Weights of a small transformer language model.
Architecture: LayerNorm before each block, biases, tied embeddings.
MLP neurons of a small language model. Each row is named by its layer, matrix (up: input weights) and neuron, and shows model dimensions 48-175. Each number is 128 + 24 x the weight over its row's rms, rounded and kept within 0 to 255.
After each neuron's rows, "fires after" lists the tokens most often just before its 100 highest values on Wikipedia text that the model never trained on.

L3.up845 [142 147 139 106 143 135 107 137 144 134 103 150 154 121 135 155 139  94 114 129 131 132 123 165 106 116 179  99 128 138 125 105  95 124  93 139 137 115 138  74 132 118 121 123 122  97 141  99 190 122 171 108 101 109 143 143 137 170 137 131 129 150  88 154  95 172 135 154 202 113 109 117 104 137 137 143 134 131 141 136 132 125  92 151 132 106 127  91 151 130 131 142 149 159 131 157  78 151 106 129 111 126 106 127  88 146  97 132 166  86 129 110 105 104 134 141 125 150 110 156 159 112 106 103 139 110 128 133]
fires after: " p", " or", "p", "r", "f"

L3.up723 [143 117 118 124 131 127  93 155 146 147 118 168 109 154 121 135 135 112 102 142 128 110 135 113 155 130 128 127 113 138 182 155 145 110 132 130  93  70 134 118  98  96 123 161 130 133 141  75  91 151  93 129 125 118 186 130 121 118 151 120 156 125 167 146  94 191 141 155 156  80 185 132 127 115 112 154 132 117 112 144 172 143 148 138  91 143 160 123 116 153 129 165 136 177 143 140  95 117 122 105 120 105  61 137 101 118 102  89 184 139 106 149 151 151 128 130 135 129 126 123 151 142  97 133 139 115 138  97]
fires after: "e", "ation", "it", "se", "ion", " is"

L3.up104 [111 121 112 126 132  99 160 115 174 113 173 100 148 142 152 125 109 141  98 146 123 164 126 150 168 115 155 116 147 109 131 140 140 109  78 121 134 135 102 137 161 159 132 172 132 128 161 110 139 149 170 126  98 158  95 122 134 118 123  99 103 156 160 126  96 172 124 136 131 122  97 145 135 106 158 139 148 139 112  99 138 150 118 143  88 121 134 127 111 167 129 111  93 145 163 108 151 132 110  88 105 129 136 174 137 167 138 127 128 150 157 111 102  92 157 137 143  99  96 132  99 112 125 104 169  87 107 151]
fires after: "1", "r", " r", "w", "ro"

L3.up587 [ 89 113 138 147 105  83 133 105 152 123 153 117 164 125 113 121 127 151 143 158 157 127 166 124 109 131 185 143 108 134 171 136 155 119 113  90 105 124 107 129 112 168 117 113 151 165 155 137 133 103 160 135 159 111 154 118 103 107 100 138  85 147 118 128 189  65 142 178 108 125 102 148 112 132 114  98 113 126 114 132 119 171 103 117 196  91 118 133 137 134 136  97  92 152 130 107 131 128  96 131 138 133  94 125 126 139 131 138 119 138 149 105 146 101 116 154 174 136 102 153 111  97 163  84 128 148 138 128]
fires after: "er", "ist", "ers", "her", "c"

L3.up805 [123 131 108 125 147 100 139 130 141  95 115 133 175 151 148 148 130 150 155 123 146 170 107 159 154 141 142 119 130 176 113 197 124 132 137 141  74 139 148 136 143 132  96 172 103  98  91 102  94 136 147  93 135 147 137 129 104 135 120 167 138 113  79  93 107 116 120 133 130 139 153 117 152 117 130 144 144 143 110  77 114  68 155 134 105  97 153 122  66 136 174 113 132 191 131 145 113 153 121 126 123 116  95 146 144  91  90 112 141 154 135 121 126 159 133 172 115 132 122 124 116 142 124 164  96 115 118 151]
fires after: " w", " the", "s", "ic", " n", "en"

L3.up617 [119 129 160 129 127 109 154 115 152  88 143 128 160 135  76 110 134  89  94 169 126 141 119 168 130 175 132 148 156 145 134 140 156 133 135 121 134 168 145 131  79 173 178 137 128 117 127 140 136 143  91 150 114 108 131 117 123 190 167 131 112  96 128 145  95 161 139 138 126  87 123 163 157 104 108 101  99 109 117 166 164  93 134 119 128 129 129 113 132 144 120 125 116 105 109 150 157 126  70 176 118 105 137 106 123 165 108 151 136 138 149 157  88 129 125 153 116 150 134  68 158 119 132 137 109 151 101 131]
fires after: " p", "T", "P", " T", " P", "h"

L3.up809 [148 145 131 129  97 155 148 129 126 121 127 137 112 131 130 124 123 136  86 150 153 103 112 159 116 137 135 118 117 154 111 126  97 149  71 140 121 149 126 178 156 115 130 164 108 111 112 171 163 121 113 158 145 155 115 121 140  88  98 126  69  95 178 166 164 106 165 106 119 157 158 132  95 123 107 114 112 152  84 112  87  92 115 153 172  97 152 146 167  90 156 131 116 123 139 126 122 138 141 192 141 148 118 127 118 129 148 168 115  99 140 119 139 137 118 142 148 134 125 116 137 131 105 143 149 131 128 146]
fires after: "ver", "ed", "o", "id", "ly", "ut"

L3.up620 [127  81 129 114 127 149 116 144 129 109 133 127 114 145 136  90 163  70 125 123 137 156  45 153 120 141 125 137 147 129 117 120 160 105 141 126  84  67 140 126 132 120 150 133 162  96 124 125 133 107 131 110 137 138 114 100 133 115 147  99 118 133 110 143 111 162 147  87 139 120  94 160 135 124  99 142 161 173 149 141 174 129 139 121 134 144 147  91  98 104 180 106  73 120 122 120 108 141 161 119 129 101 106 160  86 107 113 157 162 103 104 141 151 103 148  96 117 156  96 117 136 125 142 133 154 115 142 146]
fires after: "is", "ou", "ic", "s", "in", "i"

L3.up147 [122 122 132 155 159 155 153 122 152 104  94 153 153 126 106 170 144 104 120 134 125 123 137  78 152 128 110 138 144 120 125 141 106 116 147 146 144 147 100 127  90 124 123 137 154 150 157 126 104 161 128 153 103 177 107 103 125  81 175 158 129 155 140 121 160 124 174 128 142 123 142 121 108  97  82 138 113 139 112 121 106 157 149  82 109 118  92 124  99 176 121 159 136 100 152 174 125 120 147 116 176 100 178 117 138 131 140 129 135 153 129 124 132 101 162 104 120  96 189  75 132 145 145  96 123  97 142 136]
fires after: " d", " is", ")", " was", " D", " be"

L3.up487 [142 115 110 132 155 100 184 100 130 131 112 135 135 113 106 142 133 105 156 124 159  92 151 158 118  93 173 131  84 117  94 127 157 107 189 142 116 134 116  99 177 157 122  67 119 137 124 128 198 138 150 140 119 156 121  59 105 135 159 106 125 125 123 141 156 111 144 184 101 128 150 156 108 153 114 131 121 125 131 113  98 133 109 112 173 149 144 140 113 114 122 130 125 119 129 113 138 107 123 117 109  90 133 104 161 128 143 131 122 110 125 123 106 123 134 148 152 127 105 126 132  64 124 119  96 105 133 169]
fires after: " R", " p", " P", " M"